Weights of a small transformer language model: 13 layers, LayerNorm before each block.
MLP neurons of a small language model. Each row is named by its layer, matrix (up: input weights; down: output weights) and neuron, and shows model dimensions 128-255. Each number is 128 + 32 x the weight over its row's rms, rounded and kept within 0 to 255.
After each neuron's rows, "fires after" lists the tokens most often just before its 100 highest values on Wikipedia text that the model never trained on.

L8.up71 [ 63  84 152  83 120 103 124 106 103 130 175  92 120 102 169 125  79 156 107 147 136  57 215 146 128 114 157 143 211 104 170  80 152  86 141 126 101 143 194 107 162 132  93 165 112 103 202 105 182 121 124 121  99 115 100 200 115 139 131 105 172 107 149 177 139 147 128 136 137 159 109  75  95  71 121 123 135 116 115 164 131  65 172 156 131 145 138 122 127 162 110 136  72 148  67 188  94 144 100 149 146 168 156 117 102 145 151 125 139 155 182 155  98  86 171 156 146 163 113 148 187  96 113 155  98 132 177 138]
L8.down71 [115 126 143 102 135 145 125  75 121 146  92 128 151 225 125 107 119 139 126  43  85 201 121 123 130 172 180 135 118 110 161 115 126 130 108 119 126  92 179 162 137 146 144 179 134 173 159 117 134 131  99 139 156 127 176 151 204 137 158 120  97 127 179 127 153  86  97 149 142 112  91 143 108  80 133 110 197 134 159 126  84 168 137 118 136 123 136  96 128 188  84 136 172 124 133 142 106 175 107 147 117 127 160 126 182 124  92  62 138 167 149 101 145 113  81 152 107 169 104 127 115 132 146 125 108  58  84 229]
fires after: " ", "H", "ro"

L8.up1087 [ 88  69 122  73 129  91 106  95 129  90 119 121 161 154 140 143 152  88 117  95 161 126 169 130 142 142 132 101 182 122  96 139  85 162 130 135 124 104 131 124 189 117 109 121 144  99 117 107 126 105 134 136 133 116 148 160 121 110 163  72 172 143 104 195 139 135 148 102 142 162 154 105 124 124 155  69 207  80 190 116  62 146 123 148 147 117 104  81 161 171 125 182  58 174 113 103 102 146 116 133 110 174 147 138 119 136  73 142 161 183 177 145 130  95 172 142 118 120 172 119 184 122 145 133  91 114 107 115]
L8.down1087 [169 163 136 132 173 121 128  90  98 102 186 207  55 112 232 151 119 116 121  87  66 148 130 146  98 103 146 101 108 154 123 145 172  95  80 126 119  61 186 142 122  96 183 139 178  51 184 102 173 106 109 177 177 138 109 139 105 157 155 124 122  86 154 123 136 151 129 139  93 146 127 168 164 140  96 157 169 153  98 182 100 137  95  91 143 118  50 110 165 122 150 118 146 139 155  86 145 114 144  90 123 197 162  99 120 104 132 103 127 128 103 102 121 129 105  90  92 190  58 153 139 170 152 101 115 134 118 151]
fires after: " c", "c", " ", " di", " ex", " co"

L5.up691 [ 79 114 159 164 132 141  93 164 142 162 114 159 134  51 114 161 111 109  98 110 167 126 160 117  80  70 139 189 150 131 173 135 123 166 174 153  94  96 179 129 105 116  89  99  98 132 146 123 120  98 186  70 114  46 168 171 111 191 135 158 155 155 166 105 174 129  92 167 140  97 147 128 193 178 189 116 103 106  70 131 153 112  86 153 141 150 152 101 143 122 127 178 136  89 118  46  80 160  86 112 141 148 116 149  63 173  84 127 116 147 128 118  82 151 212  95 139 160 165 126 145 129 148  99 153 165 128 166]
L5.down691 [ 78 126  49 105 120 133  51 130 128 140 105  99  79  64 152 100 105 130 122 167 134 186 124 104 109 129  88 114  94 105 117 172 150 125 166  86 113 108 121 132 129 132 138 163  62 168  90 158 148 134 143 135 140 161 160 116 108 106 120 122 107 112 141 142 186 105  82 137  92 161 109 125 162 151 118 163  85 103 154 107 164 167 169 167 109 129 130 115 164 132 144  58 185 201 131 115 154 149 110 127 126 137 104 137  92 105 179 140  98 116 141 173 125 124 153 163 114 209 114 139 136 130 144  55 139 130  98  90]
fires after: " the", " a", "s", " and", "tor", "m"

L5.up59 [ 56 191 123 134 146 137 133 103 108 100 191 145 119 114 117 147 120 116  79 151 179 150 128 154 165  85 111 125 200 137 116 107 138 141 132 141 159 129 153 100 145 140 118 112 123 122 133 143 131 206 151 135 129 177 142 143 156 115 104 124 145 200  98 182 168  88 130 125 137 102 145 134 169 229 139 130 146 167 114  77  66  82 155 103 132  97 118 125 116 167 146 109  88 120 170  99 171  86 126 149  87 105 143 183  50 145  82 108 196 154  90  77 178 141 156 113 112 168 131  90  78 158 116 158  78 126 144 103]
L5.down59 [ 86 138 204 131 101 144 108 119 142 164  75  92  92 134 130 115 101 160  98 146 146 148 156 104 183 180 109 128 169  47 206 127 112 111 142  92 140 155  95 109 170 156 117 127 126  99  43 130 107 132  98  82 163  69 119 140  85 131 149 104 105  57 178 106 139  80  65  94 118 179  89  35 177  91 106 150 136 180  87 131 145 137 180 128 144 139 109 161 110 142  85 165 216 102  95 122 112 145 117 150  81 106  71 135 141 120 136 117 162 131 166 154 125 145 168  88 186 182 124 125 134  94 163 120 110  80  78 102]
fires after: " ", "S", " 0"

L5.up101 [ 91 171  77 127 108 136 143 127 148 112 163  92 223 136  52 149 112 136 129 123 216 120 108 116 127 154 114 162 100 154 118 127  83  94 164 140 167 177 205 154 114  89 190  92  66 150 122 117 102 167 142 116 104  92  99 133  95 133 128 110  98 159 110 141  87 113 127 133 182  97 100 125 146 162 123 144 128 202 160  55 108 106 147 112  95 120 116 122 126 123 125 152 130 132 135 121 163 119 109 117 162 114 154 177  77 159 111 108 172 181 133 130  79 117  92 144 121  42 156 177  69 198  89 148 146 126 139 147]
L5.down101 [ 96 102  95 167 132  35  90 161 161  65 110 164 114 159 120  82 162 128 177 104 134 115 109  97 156 140 130 139 160 205 148 116 127 120 154  66 128 146 163 141 165 116 117 164 162 188  88 255  82  96 147 199 144 128 148  97  99 128 101  55 155 126 108 150 145 137 101 110 120 123 136 125 132 132 134 111 138 105 135 173  76 148 118  88 102 158 164 121 110 189 198 123 153 105  99 134  70 133 135 154  63 133 142 147 159 146 162  91 100 115 106 111 159 110 141 133  99  91 120 120 183 109 165 126 161 152 136 138]
fires after: "\n", ",", " is", ".", " |", " was"

L4.up774 [112 164 103  74 133  93 172 126 155 116 158 130 121 133 122 158 100  99 175 152 144  97 176 147 107 188 113 188 162 144 162 148 170 213 156 145 167 133 166  96 109 191 109 152 105 116 157  80  66 136 119 108 129 112 105 101  93 134 101 176 154 141 119 212 107 127 116 100 157 112 150 164 142 149 152  74 124 117 110  97 171 102 179 139 157 143 159 123  72 184 131  51  85 147  96 186 101  93 129 153 162 155 155 118 122  85 151 148 148 149 178  98 127 118 140 109 113 161 168 128 135 157 117 189  56 149  98 115]
L4.down774 [ 99 131 157 133 115 113  50 149   0 138   5  89 144 116 154  93 127 163 148 160 103 117 128  77 115 227  93 134  86  70 117 200 120  97 120 136 131 142 154 125 136 101  95 148 150 122 114 100 102 118  83  89  92 170 147 146 106  76 160 166 144  88 188 112 138 101 134 150  55 162 134  71 151 122 153 152 143 158 141  99 139 123 107 131 138 123 172 136 134 128  89 113 133 170  95 116  74 151  88 148 103 144 159 127 204 169 158 115  99 109 127 152 143 126 142  50 106 154 144 156  99 129 113 103  96  65  94 149]
fires after: " ", ":", " the", " as", " |", " or"

L8.up587 [ 84 210 144  83  78 142 152 128 154  71 126  97 138 150 115 110 112 130 141 122 175 217 109 129  56 102 147 145 189 195 105 154 152 117 209 166 169  79 103 157 147 121 107 146 124  91  57 126 167 134 174 155 141 127 172 147 159 152 152  92 157 141 103 155 131 110 109  66 124 131 193 156 130 132 144 109 148 149 117  97 116  30 168  63 176 130 146 143 102 138 164 169 107 163 151 132 135  85 169 115 110 115 140 136 145  96  96 112 151 107 111  92 150 156 148 120  83 148 147 110 101 128  89 172 124 205  97  93]
L8.down587 [ 73 102 162 106 108 122 155 182 124 107 153 116 134  89 144 176 147 120 205 116 120 112 119 119 143  79 118 168  55 105 179 199  88 113  95 151 108 133 129 114 129  86 146  70 123  76 170 148 140 164  92  73 118 134  47 134 121  92 146  96 124 143 105 126 162 157 134 146 177 161  52 150 148  52 134 133 166 194  98 153 165  88 108 141 150 131  60 143 115 122 135 109 135 183  73 125  54 101 128 113 114 137  69 142  95 130  98 168  92 158 115 137 197  76 118 101 136 124 113 113 142 177 113 151  97 146 156 158]
fires after: "s", " S", " ", " Sh", " dis"

L4.up1024 [119 137 208 118  91 151  40 133 101 147  88 128 128 128 145  86 110 133 151 112 106 119 104 110 136  92 153 115 143 145 170  90  81 124 155 159 119 125 119 181  97 105 115 138 129 155 138 108  92 155 143 127 133 117 106 140 114 140  97 106  87 144 136 194  99 165 108 132 169  93 207 128 110 133 111  52 124 106 112  81  57 126 167 153 162  91 157 104 105 130 200 191 134 129 160 190 141 117 114 143 195 144 137 114 110 162 102 122 149  92 146 155  78 131 108 118 139 113 135 150 192 141  84 112 115 142 198 138]
L4.down1024 [ 84 199  97 157 125 160 155 146 160 113 131 116 109 132  76 160 137 150  93 105 177 115  97 129 108 111 175 135 188 177 131 127 164 182 195 137 121 129 113  86  96 146  86 127 163 167 168  87 157 117 106 129 147 104 119 136 115 181 136 149 133 125 183 131 157 127 164 172 121 179  98 112 108 111 121  76 131 168 189 111 142 156 111 185 134 117  90 125  55 117  88 152 144 136 112 140 124 123  99 115 158 151 102 107 102 128 125 138  96 144 153 139 117 140 173 171 147 105  93 157 166 108 136 139 144  95 135 103]
fires after: ".", "\n"

L8.up839 [ 70  64 158 124 119 177 131 113 137 131 137 162 169 122 162 136  94 148  51 124 215 191 190 107 104 106  60 182 143 172 107 154 140 115 159 102 161  35 124 160  96  82 149  92 106 101 124 130 146 103  83 105 123 157 106 150 136 137 139 109 154 114 100 118 163 143 145 186 119 127 148  82 147 124 108 159 104 141  94 112  88 132 127 169 102 143 149 114 101 123 151 140 110 116 140 104 119 106  90 124 184 124 135 151  82 152 151 122 143 111 147 108 150 139 137 111 181  96 128 159 159 127 125 152 148 136 179 113]
L8.down839 [ 89 103 181  94 121 121 136 143 163 110 113 143 145  89  78  87 193 161 171  81 148 115  94  97 118 115 103 107 142 141  82 151 168 101 144 152 116 110 130 126 173 107 160 106 116 134  53 110 118 126 111 109 104 103 121 110 109 125 151  81 164 162 165 101 135 100 128  78 157 169  99 117  90  96 172 114 159 134 165 147 159 101 136 163  70 155  92 139 125 159 180 169  95 144 181 120 105 104 136 138  55  78  76 119 169  48 107 166 168  87 148  86 100 162 104 148 110 164 155 123  74  66 115  76 120 134  91 110]
fires after: "s", "f", "k", " up", "m", "w"

L5.up842 [125 187 114 122 141 176 120 182 154 131 146 122 126  81 126 138 152 107  65 100 180 145 179 150 150  85 108 146 138 152 157 185 112 187 152 108 100 110 165 107 120 138 184 149 137 138 126 147 131 134 130 126  92  82 138 113  77  79 123 144 139 203 115 137 162 162  91 143 104  91 168 104 166 149  89 102 123 187 164 129 134 115 138 120 156  79 115 107 119 134 161 131 113 169 116  89 114 181  71 126 165 101 121 153  68 123  93  79 143 130  50 101 137 116 136 103  90 120 141 135 139 123 126 148  89 132 113 140]
L5.down842 [ 99 137 136 146 105 140 103 177 104  93 106 157 140 114 153 133 141 147 133 140 175  81 101 119  85 109 116  97 186 147 119 123 121 137 135 109 164 133 162 117  86 130 117 159 159 121 126 152 150 118 113 135  93 133 119 154 143 125 148 150 155 197 107 105 141 117  97 132  96 161 156  73 111 102 176 128 128 145 121  80 114 100 112 120 132 100 129  85  87  98 145 165 125 138 133 102 133 121 104 113  80 109 110 158 118 110 175  89 118 112 115 136 149  72 104 125 126 139 133 153 141 114  69 122 123  80 163 119]
fires after: " the", " is", " was", "The", " The"

L4.up336 [179 145 129 148  82 175 162 174 160  88 125 145 190  98 135 144 165 168 137 163 147 146 128 130 101  97 117 126 124 192 128 119  95 128 173 126  95 185 165 157 105  96 225 157  83 151 147 103  97 143 181 148 121  74 133 140 127 124 123  76 103 185 136 124 155 165 148 103 123 111 142 130 136 155  83 153 122 163 131  83 107  87 129 125 122  92 167 110  91  88 117 111  82  78 148  65 128 112 116 156 142 163 172 173  88 130 114  65 132 157 164  92 135  70 184  80  91  99 140 150  90 106 116 147  71 109 148  99]
L4.down336 [138 171 188  88 117 151 155  97 140 154 136 129 187 115 136 102 121 132  86 170 223 153  90 156  68 115 128 115 196 113 134 189 178  76 101 106 130 144 166 126 150  55 186 160  98 127 121 111  92 130 179 104 127 116  63 138  89  94  81 119 172 148 103 177 152 110 123 122 117 208 146 107 106 121 108 123 133 129 152 114  79 182 143 141  97 106 116  98  93 117 115 152  53 130 151 112 124  87 126 118 143  78  68 161  83 125 124 131 119  95  91 142 145 124 141  79 109 203 154 137 114 147 132 151 108 148 137 111]
fires after: " is", "ed", " was", " were"

L8.up1053 [167 188 147  84  78  99 101 170  97  91 176 139  79 125  82  97 119 178 109 172 162 153 121 197  93  98 130 114 186 153 107 224 164 136 157 183 160  93 143  85 154 149  82 142 130 156 102 103 143 146  92 125 102 146 127 114 136 100 153 128 108 161 127 170 150 112 113 132 114 128 169  59 166 186 120 161  99 171 112  78 137 123 180 110  82 108 113 118 125  89 116 122 135 155 168 110 105 112  71 130 132  79 109 156 119 159  88 148 178 125 141 124 157 157 119  82 123 142 172 133  71 157 127 148 162 178 121 119]
L8.down1053 [165 123  70 119 138 150 144 186  60 172  79 113 158 110 138 156 139 128 200 157 121 120 102 113 139 120 119 110 162  90 163 116 143  98 118 148 102 157 119 186  81 177 175  84 116 138 121 142 132 129 143 155 108 143 102 145  90  84 197 165 114 145 170  97 170 139 116  93 129 147 128  85 136  79 131 116  92 140 142 131 141 123 146 145 113  97 120 109 142 128 159 104 225 178 150 138 145 122 105 174  87 111  98 143 165 178  48 131 121 126 175 195 136 103 157 127 171 170 159 144 146 160 133  65 120 143 104 120]
fires after: " ", "s", " S", "x", "S"